config.toml
n_layer = 18
d_model = 320
n_head = 5
n_kv_head = 5
head_dim = 64
d_mlp = 1280
vocab_size = 2048
activation = "tanh_gelu"
norm = "layernorm"
norm_place = "pre"
norm_eps = 1e-06
positions = "rope"
rope_base = 10000.0
rope_fraction = 0.5
qk_norm = false
attn_scale = 0.125
bias = "qkv"
tie_embeddings = false
parallel_block = true
init = "uniform"
init_std_qkv = 0.0238
init_std_o = 0.0238
init_std_up = 0.0238
init_std_down = 0.0
optimizer = "muon_variant"
lr = 0.016
lr_mult_up = 0.74
lr_mult_down = 2.0
beta1 = 0.95
lr_head = 0.00513
grad_clip = 0.5
warmup_steps = 200
schedule = "cos"
final_lr_fraction = 0.03
batch_tokens = 65536
seq_len = 1024
doc_mask = false
train_tokens = 487500000
steps = 7439
dataset = "wikipedia_en"
MLP neurons of a small language model. Each row is named by its layer, matrix (down: output weights) and neuron, and shows model dimensions 0-159. Each number is 500 + 50 x the weight over its row's rms, rounded and kept within 0 to 999. Numbers have three digits each.
A block is one neuron, or neurons of one layer that tend to fire together. Before each block is what it responds to, as a language model described it from the Wikipedia text at the highest values.

Mid-word fragment pieces. Short second word pieces, most often "er", right after a one- or two-letter word start, as in P-er-sonnel, Pi-er-re, acc-or-ding, inaug-ur-ated.
L3.down93:500549571534489517497485487568543478529500528414461545431513503524488567561507479542519481600408410511513550438451543428552552505448410519519554518569495511460566520507516508482614495507405506504547472452454482477505441549503531504543517455510524340581482509545523413527521485486489487497558480522576400418563589577438596472507517580488589432483495433489455414489497402521526486478516474403448483454400453524483545450371512403449489477485500433522573454514497518476417607505524507
L3.down149:482459539518490447492388528407551530593546518481539496466402459432432516591448482492449491474531479468498484520504512508460488472540492507448586498494537459501540470508537478455579507541485610437413524599445550527428478488460549512474533464476463492408491378533414532479527558489632491544465537505538447474511471563520489556400539399452555480443465472418558467462416554508475534505457396430535518467432512435543444421467520621488505466454503473537653501428502479546521484495481438
L3.down201:507531491525514565492436523329461504450524465556521474498521439519519580517529511491511503471482454460472474604470528437458537403464509547424441488512468504549514561463460474556487398499457448631460518415493436516453476537528502426521472513527438588460394519525473440481560501466558599540525544542489620505479563464520572542477543447435501451515565449477450511524583553463507549508557513501488463520521472556476557437496403550357442587564457499449531506512494436513435538539556457
L3.down253:444485485533577476494434454548527458465575537522516533577561537533444538496469575601526469502625514454475520552520520495506514385428443471489483491549493488487437523503595452411445441550472499602439510470505508529447520544483471460494438495521402435405561421467495512452555500533458474524528469526586518405525487515424585451537506429449522493635560455524434461456451437642441484508546397482490490553455462523521501486396451504516531514554534425466510495580520396579520580511528476

Date commas, word-completing suffixes. Fires on the comma after a day number in dates (August 24, 1956) and on closing pieces finishing words, like Easter-n, souther-n, canc-er.
L5.down117:460563518574520565519453454512597472419442429502505455468524493499431562467552407508509490512521478496526439512503520400512486508575450538467532542451477464486511437566600612442452492631504611492452398570482582492559416565541469501430466621446501488526526470609440470481442425521539474445437486386488532543595610560567444439577439503515503441448487502503509438489442571423471504555425529483576586453591483491491513477525516432586570424572452483413529422495502539415456539507541521
L5.down127:481465496522519482481596509441461466549535560485523473501536522459614492510472464491496504463530438487435453513485551447552510444489501515459508512536405587544516598570465517494511435457537523463477515468605468465499543455459488574522501464497480575475518496528550442472442507492542503455569468505490561440541424549510498500459609503462495549434502574475539486505455540523480515427516475551577575507431457479480549488566462475415454480493469544443514417496540444454467497500397390
L5.down178:356437565496570524536512491483520487485550472524600466597485487429585527390419474496413555539499495507545489432435456497499517412430504430513544567507543505439444431444522598401531448440476489490372519550528485497544544523423525514508516560489524471483519558482604581404529452488476459471529524503508500457601540501449457478388441568536531504427493487498512493561435576528521448434592631433530514529500557467466464477546484614491519518477458505499518444436593513415502568406502589
L5.down180:530479574605485514586355475474546556626519526528419530458551563421603459465452446438563452552470478437496484502515556486532535429471498479502540463543559542493423496545379538513478498407462501478466420542513475548557525432492438543552560501431529507476567517483510529512600448535457513461465534495468532418585531492506495529548539480396568477458399504497521540493454479544479547508542499526492520506417526571481482505531510603530556437447478461595460472531411499479543529464490539
L5.down349:475439510404480566458484542409517511458488466524514466527492632586484427513543533533495593556497500423412492506501528416438486528507477607545436441478429580463496548483492459590445451530483493535492484547512523522577481600433488467421533551521531605535441508395424549513547363507536451442531527537498470644446435526470520458534453539422499500507523480495565441506551569438561479481581501585464509461462450505420567557513465492470534538521510479495471475459424477433430500479469499
L5.down394:553497492525486457502445460477536506476529520554596477539448499490480482487554505448531422548534482564488583450447468465518448446535511474527522576537465478475482444477512449507542484481511529441594510516559459481409546590440535427620534454558512592461525522535493534390505543503577488545415386424428427567448486454483495534499500478472435556454520490504440558505481472485436443518478557525502512514452522547566374560475374509490544510527535514526588579440455542498611519522495547
L5.down484:631500540468469507483482602470511521609423403503386544513488514392495544517515501505489472565456492447571483417579397497585452537500499491543419575613531504554542463471497565502475515458507474513501492450597563482444473487508452500586615504518535532479525534406504513519598490488427529600478496494525536362532588480533493526552500522482524421520496438471511593560558457577521475476524539408351466610544489514526572494499473592538538517532506426479486444541526523585478504569377554
L5.down497:517516529557467521456452426480482459507521517510501459572465488415431495496445581505547553504533454450489457554411519549478434581461534468427459486466561531372516460497647465551480464526419525528496444434457454507486585550509476487441574512513563492560478434493570577559530574543455481552530458417479595516370495418449523513433442461542541463512452543516481468503512571462542552425537476512445388510477484562517490549479509525544515455462546444524469664531517572511535477516566515
L5.down520:497407527434506555509472501395510505557411495529512477509484570487570567477503434509473476568464411524370522492539477506499445521455542462578467555505447447587471541504446481486466451505511435498556404499475446485495472562387499602527494561437536486455480460496489546537586479510583505504512523504509505471506469487508405516519446435556486476474431512519457491438573515483478466430493544576585503526561525569508599487519580480473522569531515495516522387457480441473484454460528526
L5.down532:533515518480499509576515584549508580503533535520449387440432564517480571541523487489473584508461476561506540508607517508537504474503493504600576523582473501525499514409587534375525498411510489516473517361535445445546461480408460390519521456427464428503464357500534480520440601502512449482515509611471540376541530520569431498540504496554511555419486457428449479514454450465494545460448467403511479487579463533526384473421505562547507511480538502485531541487487528467507538528428614
L5.down726:366539512426478520476425512423514512571522418520564548497440501530526493586466496482463516569571514452473499519496448558494437417466406531564500530433482456463462447428520550513472523527485584493511546488565534423454558546453532449608541459453551450471496503488435564454482459512501442557415455496467475502472547434515539561539557533578498508494506481498462425589622542547479520590546414506455490487540579573563451503455543489461479521551540555504539554493590485481458468429518509
L5.down776:449419464439446496653513617536485477481558498418490420556458513479590450446532441543546452414554444461453446488480471522545494456517578550487555425555522499618477487490530456536525453494529449473528561520507558457428447469428471556537495468487557499545465500485437485532529518538556462539527525529526555460533408502458490471515531513470441503501543521496463501534542493408561537524529578566571371521478524474560505515481477486515435472421512413595551463551536564581478465516506483
L5.down897:476517467529571495563457376492463546515503501349493584496621555560490488475519450496562467450493519480593479559527592478515484572498448471461454477510569415539433534466495515506472465523499410541475505402484496513555508468543501468426558511491556501479458464485468563520502565480446475522482522462606460477546485621474549580481506523476507517497473412564510471378547522516500496417550500522483520543490550419506518460491517415523516520583577565535448511467487505534428493441536535
L5.down1094:527417449453559517439516604557474499565436561468472569477393533533510493547547466433469460512498572495396509521495484437439499517450611541470487538488543517517532409484514501472542640570506533492517536512521452530506456496439535498540447450481595609544431477405471425504533494434476538484430499468540471552475479546466515440468435488488394500473519580489580465504555426601452524560508503520518477468595498514431508551513600515480457465536446466324493428530485570499457526487492453
L5.down1178:507457567527497524410476545470512376514499540500528558426510546526550595469520568513507473450417564430450434544475486460597457555449611453505414506416549464434453471503519503485495599504479409525503456513440498489429435479537512497364434610452505528449465487463504531500511552612481543490457517522528425503487516559559483509454533491559503589465586468529506431444536435510491508525497533423488588490557439595456377452491487442475589452368479423442431510526463569450482469503446511
L5.down1241:473443493474489542599586500566420545532524521480447566519593391482470446483526462504528553503473514477499509443525561448573533493460506556462523531486456482573475444445447389461482480492534482464509415432478495524430551523476533581519513524494594542475548441432433466436440454507470500530530535478574503525612515519505464522400405536482433451506410572589549530543566463496561473557480430525461544426467581504569538407555543427561563512559556511510559447498462486610533467445482457

Mid-word consonant fragments. Short consonant word-piece tokens, mostly n, inside a word split after a vowel-r piece, as in fur-n-iture, Retur-n, Russia-n, ow-n-ed.
L3.down121:533380502590494446463546538456503579530540536500616509506519477527491492425508532486448500495461566479621412418644525459497538498455544493536433527511505490564525535441515577512501543571500473461466522400408475623572440448521610505528517498476502449468496461510522521459399488507500500531527557491466544443518528557498489520515502461412485470487589499442523462539441416566471432529510500425553445461451469433510523504552497487449427433485539450450548635502421553499485472448478449
L3.down123:457487449426454528484381417531559529540566545475421534539483480549497491482496452450469543532491564517488489559522471576493489581428593379506556568495512563449535517495455498512492475479525550452487505469508518516419496514513492438510465471441443443589502518423552452465506547574509471582513439479461467474515505438425492507551475433424469542467439494456452537483438538579352503492535455459532517579495485613409518523469466481559463536475545536482540502475483512463474456567575488
L3.down223:438511368437531436501524517461539505505464430501430485486474495515367428419495473552438462448439518554428464520501513519471517477420512414530489613532498522447590503437473539526534529489604405514428498478579445521440472567478604481560486494534467547533480537542444550518490569478581476475441469495578556540548465465622380439573489414543525460561512608484493443433494542399572464510485524491433556404521550573520513496475528449441544570501476470470492507561518620430439533546525494
L3.down1075:444475543497546497538505535561470497457501530573461467597561541514532487470549446503455434418521487499527585494423607504535542440563520477489500522529590480425531477514482413540478447480514561520543410565557523502528425509452512402554486519483380415528524472424568496429485544519359532482567519575493544563471507537477401499523509444407446452560491478458509511468439498499542413469512539465471562465564488430499475556517433480509556583567498483438540481512469620463463444544483440

Date parts and word-middles. Day numbers and commas right after a month name in dates (May 2, January 3, April 16,), plus inner pieces of split words (mi-d-dle, th-ud, Py-th-on).
L13.down703:484382498451417506461463484512552524483390536551457519589510538551498487548467574529465507515512456565454481582539577504528505502488527512403616528555395560615473451570496447512432568538670489465541595570455527485394503465431529554525563517553554546495498492602472589514541525454461493500508439496505493563558477496530526504470443465487467454535447566401474406454622549456551528559496502526523438490514549425498525386465444526520496544467370544417486496431559436607446414481494520

Lead-sentence "is" and word pieces. The copula "is" or "were" right after an article's subject name, often after a parenthetical (X (alias) is a…); also mid-word pieces like sp-e-ed, c-ed-ar, report-ed.
L5.down59:462542479563466517542567538407556497521501520425488529529564489493541510363472557456489447472533457520474524545479505478500543540399523572551476525447484509437545514652555469457465577593564579507467519503449478499492621508534501606474552418477591471529489528527425513554583542422538475533493542516443510515583588532502541605468430434538494414498458488550552527463449489572476473527572535552452435467539516465462595460526397434522520485531452522538500540446489488478502480567508493
L5.down77:432527567567489539525498465442485538529569469533526485501493579521465393358532465454524536572552435443562475503410489505502501521458417497551485511451571398530430504494492600545564466514551520525500539503469513485500522478498539421421524514502467497487459616513518437466442484448505481466471391464420479523504473461425503543479555459460453461502518506503438531499584480486445465451624602426539444502495443465512610519463341391476485533487546486494492569536517394515522451551511577
L5.down108:483402501488480559494519478441507587489495444557429524499408538547504489546393583444472584456501461488515599484454565538380537484513499586499467514496450472432499494378502500489567471489491597584480485515498462498501485466573556642397528503634510448528523480497477509407501450532536566462532494499432448514547504505569512488459436468536460479512497471533448537482475504494496564492506493473521574600424567475532551475522592507469415449429476502475465519543471531473509541459497559
L5.down134:477553557519451531492425547462464554487542424483451429563548502525426423422506550498530487424472471554549509495492488538555601426489475433510415455455514489540514426440590561500510488428426550512482536525453557559514477539490577360497461467519497491554612516523489479480425510484547529540522427529491518531474541585402522572492481449489573465433516555502557453513505585483536481545494491481471583350542442483555465589505502380463512472492422445462492531442537523379519535492454482
L5.down253:526407608558554496579553453422435534556504476484461556480490472505423480539488478539520515518499522460524496560580374461595431463503495464492539461537494518486527471464468440506389544494564548417535491462518538564416575510433578427487440488578466447476458492517520576523498598505523609496522538502421452476431577392545453439444593430533417469546538427485519523549568463540466460498450499547440497554482494502474495487427570316495465581526490532456545586474551353473479486579512436
L5.down375:495577445535579502486424460424516465470603469496473434531497480545606532518501538468430506465499494408533476523546518493535523449508461506436484450462469505524458473556565462513379478527478457472449573466519464514579540573524462492582502477446411506433498511519539535523518574551596520501545474465560550510585404524599598531600452599520539516501480468475423521470523458511482507462531449536585519527500424409552425526586456472424513400519446595482550513542512517492558506473498461
L5.down425:592590460518604480570452489562538554599400447557515477487457516565436521489488532500510508502450453581424572441485492501490531480526455518531480509533474462503514518594563483436567486550515442561515490461520541522552565531476547431477473437518513367401423440512461496596445532399483604586398494431528625502573493596519528448522402504548461402556501492472481472499423417523397575490485576419508506456513509464449497536483498482543441451621440554455519465450523454486490504491490507
L5.down431:559483493480484536574406464353359437439523455513464483526547496506558566474458486472455455454546504477447514413534540479574466435571481508446495554408537496467420496475443560494459498540470478535490514560592382534466485463517498480516506517507532551404426535498529510534568450485554529452434490522513548383516568455448596546495478505513429501532488529414460609453526501518513602504502572431511459563476499516513484552550472607436471528479427466516576476534516486484483519476492506
L5.down445:485459477564463536526621598468618431543513484463536492570458512530470588590522534466599410502519556485456543502465409520391502478480566476509503511518456488396471555534480541631470438517522517408423512576491541451540435532571482483467506472489567505514558519620508519448486570487544515533516482516601542565492505483487490436576595524532525513544455482458477409533578495488479463446512449476512440544562490506442486434479460509611404414485522452523457499526491493570597413555556538
L5.down670:582495625566484448513466530453512526453459523539523533557513531440523453461470451579515530494523496484507485402423478437517503575463502563495480522444450444434477410453525512498477445516473438467419401529454504511438521527512534485548436543522470421558480465562621561504425491529479490560455541509575450550493453526496560512442436485553443591446624472505458436532543436495450440656567443539590464545486516555542501523475574580413500484587526506533542529452524524467552521466498503
L5.down837:401466524556553481513490520562446448463606506456456458538448485525451462515464555464443457510588480456504531497514499582555376506590477503490476519595491438517464567570455495488514591545487520479413447460517601465590562468499530495430422443496440536447512499478466508469435530550548537520458499528560506441452501467377465588544548535415466472497439503599581512466462508483511483382528478469473524490498478493584560545469520458525473498460525497555599474474510448414501417576587514
L5.down922:595498418413465459522562454473473446546532473437449481409604455481589536470556525450589475534552521503557462549469481432495567598519493547446547413478521527408477415461561509498539473476607481469499555486436472581480405462534534572523447543468470476621532458442488462530492577554466498476520533499482555529509517501408414464544475506536581422432464533469509499441553521506515540499486558492447443530588496376478535557356528566435527443518481501478488523569493486526399456379516462
L5.down934:568482519538441523493572459456445514498535492412557490493376541477557493453585481412405516486500409469516511570545476511453507583579509452608418477455521540419404544448441450438463463570492522486399492546384508479512401413476509478487508452541587492521464498506509537554552592389597455641480496476470549447497483521435625481413482448529537560456472488534506583504473512482477493479527589444516494432531439428494436565480584469525541472516452457542498490482540473487516483527562582
L5.down990:566462463485500514550580443392544498456612539544458515507496481472467569546462492472525498485551558391444555575478585516510435507475442470411544491580457549513516522569560554548477585508401486526533519542535470500489558549434444425455516491486516457545491533463477468563493485496516524378595438463518479522486555452616513510543550487548561464489460472575493487450443573449501525485486419443494536431593584476514461595426451513508502523548485502496419507534498472476431484441503441
L5.down1173:521512558475474459517432530560507604428487473540506558502469498527516585442492477463517492517505485466555467455514432414568523604536443506454603613516410466465513531472570520482532530572470496483436508484527492485444457463539553453536575405439448467521487457534431544562491555523557601435514527522527438509526499513517390515503488509493500472487495599451530492417492480438547497500543523440437407536503517530532536490424407526577484511534500451321529579482517541563449456525494540
L5.down1223:502535326567525598465587521545455540516536464504391428502434511524507470492493510465465493451525415434594490593439500442445507458465410482563513451472462554527458480477504538471520498532528457474514403438345473524538426537490605524519474485572509483531423582446543473498575398502512555522518513548510436451457542540481510514359458484467530502522468471455519540473520478508495458525548548500440564481480420509534452591459580624533535451550530554518504460468488479477486412474453511

Mid-word name fragments. Inner or final subword pieces of words split into several tokens, mostly foreign proper names in lists and bios, such as Gand-hi, Bet-to, Bog-da-nović.
L5.down44:543546515574469470554440419588413534511470503498477483477516462560471533475476474468536515440566560510513590599533503384554492505554506375479467508467468495482536490508408502499490495511496462523503565506544412475478499500509527533420419603562543408484433538539450510541500518387432514478493425508532496430493486494393491513538642393435428547539480464528557494453446554492505467435537520496503451507506583563492469444569502548575504509470547469445487472455486469479515548492553436
L5.down96:525545521465560598524479467605482575457502528574538524522524520423494442483579613491599558506468489511455445565532513571438506486482553483497594504477474545565564440508476480476387496524553490495565500493511470507423453453511552457457525516581487423552432493613558551495529479454445538542427474493463556462528500506546531413616514515403495499458506576537470442450463514465546555528510582498556544481465503505508497480478536496581522476523459583492401462569460510495482496460502543
L5.down214:494549570539551532563512544545455511457523469519523506522582493405516494548515500457462480530555441501509474497532437411473535486446496529478606525534546488551442544506452487449479486499444541483565494524546537557541406611496488530413527470436572527552493525513481456548546560432471501481587448510468549496471543564491516608535573426528496551552531555375530452471453521499547541573453546512549549511425528474545591519442439507497520457498506500529456511432609567446469514519532635
L5.down281:538579508471482577546526292492476457479496499521588577514519452489490470520450507513396514496550584473487519446558527478507523551581496482549485554498546496433505404514483460571513512500495533498574493524513474448517441559552513494516496495406491535499535440616512545379480481492487506551509416487508588496475485475513472595502438385499561504551505580472483476479518513502503455610518466410533484584593536416573512508497537539632551464488546511574494491505608488448487570510528560
L5.down312:487488449432501458391477563462514521426578477513460517473559467449508497645481589417540573595570482530533480488565528540554488517500565531441505383497475484546547516535458547510520539566508584480528439469522469543479486484549604508444443520498528455429521477464581447425485463441437504432568478532568510515480503583441514443535519469446488543531541568488511471456549507541469550413566583537510473467489418573542511489502581487570550550486538502439560510590511405444538530513525400
L5.down329:594476486475501488445515568583526482393411483493506556450449498530528517531531497502514480549497453533414395500548510590516508516475462539425446520464507465508494466517502498492496447419538446437466550546531500564430430469405612477523390360626409540514579529376467522476470434439518535506396452526460579469472546530474434508494494508521445524476592550599557395463469574514416523527476545522492447519491491584506481453537499485443510459532509532535550518545448481573552509448549473
L5.down339:548600525485548489545504545511487476484440577533329439480501592426428447553475509490501626504479489387390446458428462496497451486474477494445554491469447523530556430492476561510528570449490468451495489542441525424527515451460547480546469595458403452430488600489475519561456513558467498495489511526407556474416499432489472429494501541541498508541545496482550579419401488562503497479488598516597519463455477483521465508534525496472529558535511601510522518518511590547518559573530448
L5.down586:599630440501524476484467524490549552476540559538408478511488465407495427551449486464476464510454560461462518550578488374512487523520436522432454580467523482489521490529485447628471522504541583467568409542479540536457455509518541482492421514519476573475562473593421506505533418437438519503498436493490546559516536560560520545540541609565505496459543539507479339445434384542542418520413595494454565482547477499461397596527569463551480468454538509556502465536486514511350489554506486
L5.down757:547555364429424460524486529491493451546523479545470565422516480540526454528446561616530471493477553455495522541489557401500609496459553458454448562549538549493613469530478522458481480543454508541520547500597520425510506454583482495546550546535519519378486509473468460512598555450472534521488586484502466561482506568552468544575464506512550513463495456479540552437481530502499505458486436343524477441484526478460526581437535509469539463422502476475553460499439447461487529518521455
L5.down868:549535496549387627576505510434518519490483492422554482527509406508485469527444467483547460543576504466467474460547473553528535457493440467531544559429452459562453549478527558484475533515569491519482448521405555476478485533400486506463557551532536586475415461507462554491549568489538587504523544564464428454477539467463493452515399474525428434566529433441445554455429595575522601492559516469503494451472546437467482540530484553495518568502467500372480480561470435493557480419532466
L5.down946:469512416437501519503585478598582522504476510451468551484509420464476440499517466448526409566539558548433503553541563443390497425441596553515455543516410511521558470597402487432468510559550488417512519516482425518430456487489551509428420438465482471563461434542433466473505510476501514504487482484481422482513473478486453544492524527451455508442499547444534443454469528446538336404583492541541442551552487461469501460561454538530408490514526475587465512517450481491457452629506592
L5.down971:550569488551537528573420406453459432541456476503432341539549567533474450487566556495530537443558496571500506480484490527496427586444394415556570492508465468423562527471578483433483603539508514524494400569539479540484499531512490531465537522527479545442504454523486502550502498500436503530585510566581505518569535533625505482504462458510535490423546546462510496470550446470493412505459455394523488460426480555514569507519445472481485567459467509527535442464469517502540567530501547
L5.down976:463525557550425498513448469518495563461569521459596589505462521488512534344507500443427497454546478481521513548518511469510534472475500431469482588435496550580518477551431524504521546478532437547496524508452450650614460541559514434444466397454514498566487470590554431567561478470501442508519440520509500528571497480491561589510480485518492492506530516460464554483352437491575513510454543415484448532451502448555573554516517628504503470506453460418465425517621550486512670557437531
L5.down1053:491549467529507524452508456526552482579462460458560534454505469502524517523516485479460578480554505551489543483486429511569524468416603496555533487532420473534579411456537430418528514499475534505470609468441509499455426479458509481522478520517478496533351461487522544557456502478541495449497526536497557439472409352514483529538517532549422482459457514502599452544466467524469451572476470518598468517460460567537590473446553548566526398497529502423413445625571528504517471471479442
L5.down1108:457413488560517462432407519500523503460438568565426492466561595477496590502547484554521450482417532555475593531453520493574477468489397509492522396447542493472501410412501470521535450478507417435520572475520497517392474472500461457498446501499510497444478446583494403540506545470470513521496488484563567432511515450447500457644565493452466445536578570539534504474540430413468588462562422484557584546527424526514519492569488564497471480514541543408544492545583532548559418438574501
L5.down1247:448471428511558471499527459450475429409515494480423577556470558550447504589401576570408564533507408500468520569510507514407480523468485515530456474585402515508534489561504486532519470472487507513581478486477480408500458614421564446466566526514417448418470532584491406496614532453484487549501528378545485556524454486479569538551417509536486494510438479532454498500433458521454467443529445493461484522529543511552458484506474477489548564468471531452427454493397488566472569487526479

Mid-word piece after "d". Word-piece continuations inside a split word, usually after a fragment ending in "d", strongest on "le" in middle (midd-le), also indivi-d-uals, decid-ed, Squad-ron.
L3.down45:480604437511535456496546501518481465468374455385453519481598485527567512500451407494466495589569493488515455543480537513458526504518448537563513505533511495493494468507501521351535485514549529429513580485512434497401479538437509538442546526510515480441460460502435450494585543505503479523511423518444488431464492516482436454554532459506450441570437523506448555395489464593554536391504505660434482596477522461401530555624471487479481552434528533551475547435522553499495506484477477
L3.down126:542643440512472512455525484492446398515536491480522569456506427455572530537556425539528535458486574527517472504474500467466533504552512535450483539545521433516523545553444539502432447537449419499422506490500438472502474539431521474469566528512500537598494449424387493488527462536450509499543586519443520441621557488537445505424477473543446487504420653479483496395491464590443452507558556482555474526453480578445483490485500485570590610408424416485569530448523495486469537483482484
L3.down625:487497376629463533500451483501584532502515478556527375507458450498546455491477625476531521607522385460535476498500514472451489523575573438477546412545528404577524507517515448452423510544550514499512515554456567387500462505502410512479561549437548464505478481550507479477490549503470532470526498474498543485427457476497483436488476477540485508403534460540479542450572443538563584455429528449450565487523482476538486487421530589478415566515505565515547518540473573588541392525494440
L3.down910:502486468468464436485498518478520505545488538525473550462545427514437464522611494461485520458461475618440514542479494471454444468518437514398447473398506462530614521496471409422447507530466535425475562505544507548591478486520513542505531483450446536502544499553529554493351447497501511400518514464482467459555479534511439509464506483497447461504408476466518374525482504444486599505412488518462544533467453480526481642566420518424536552548456549565453526472438439459467497596470562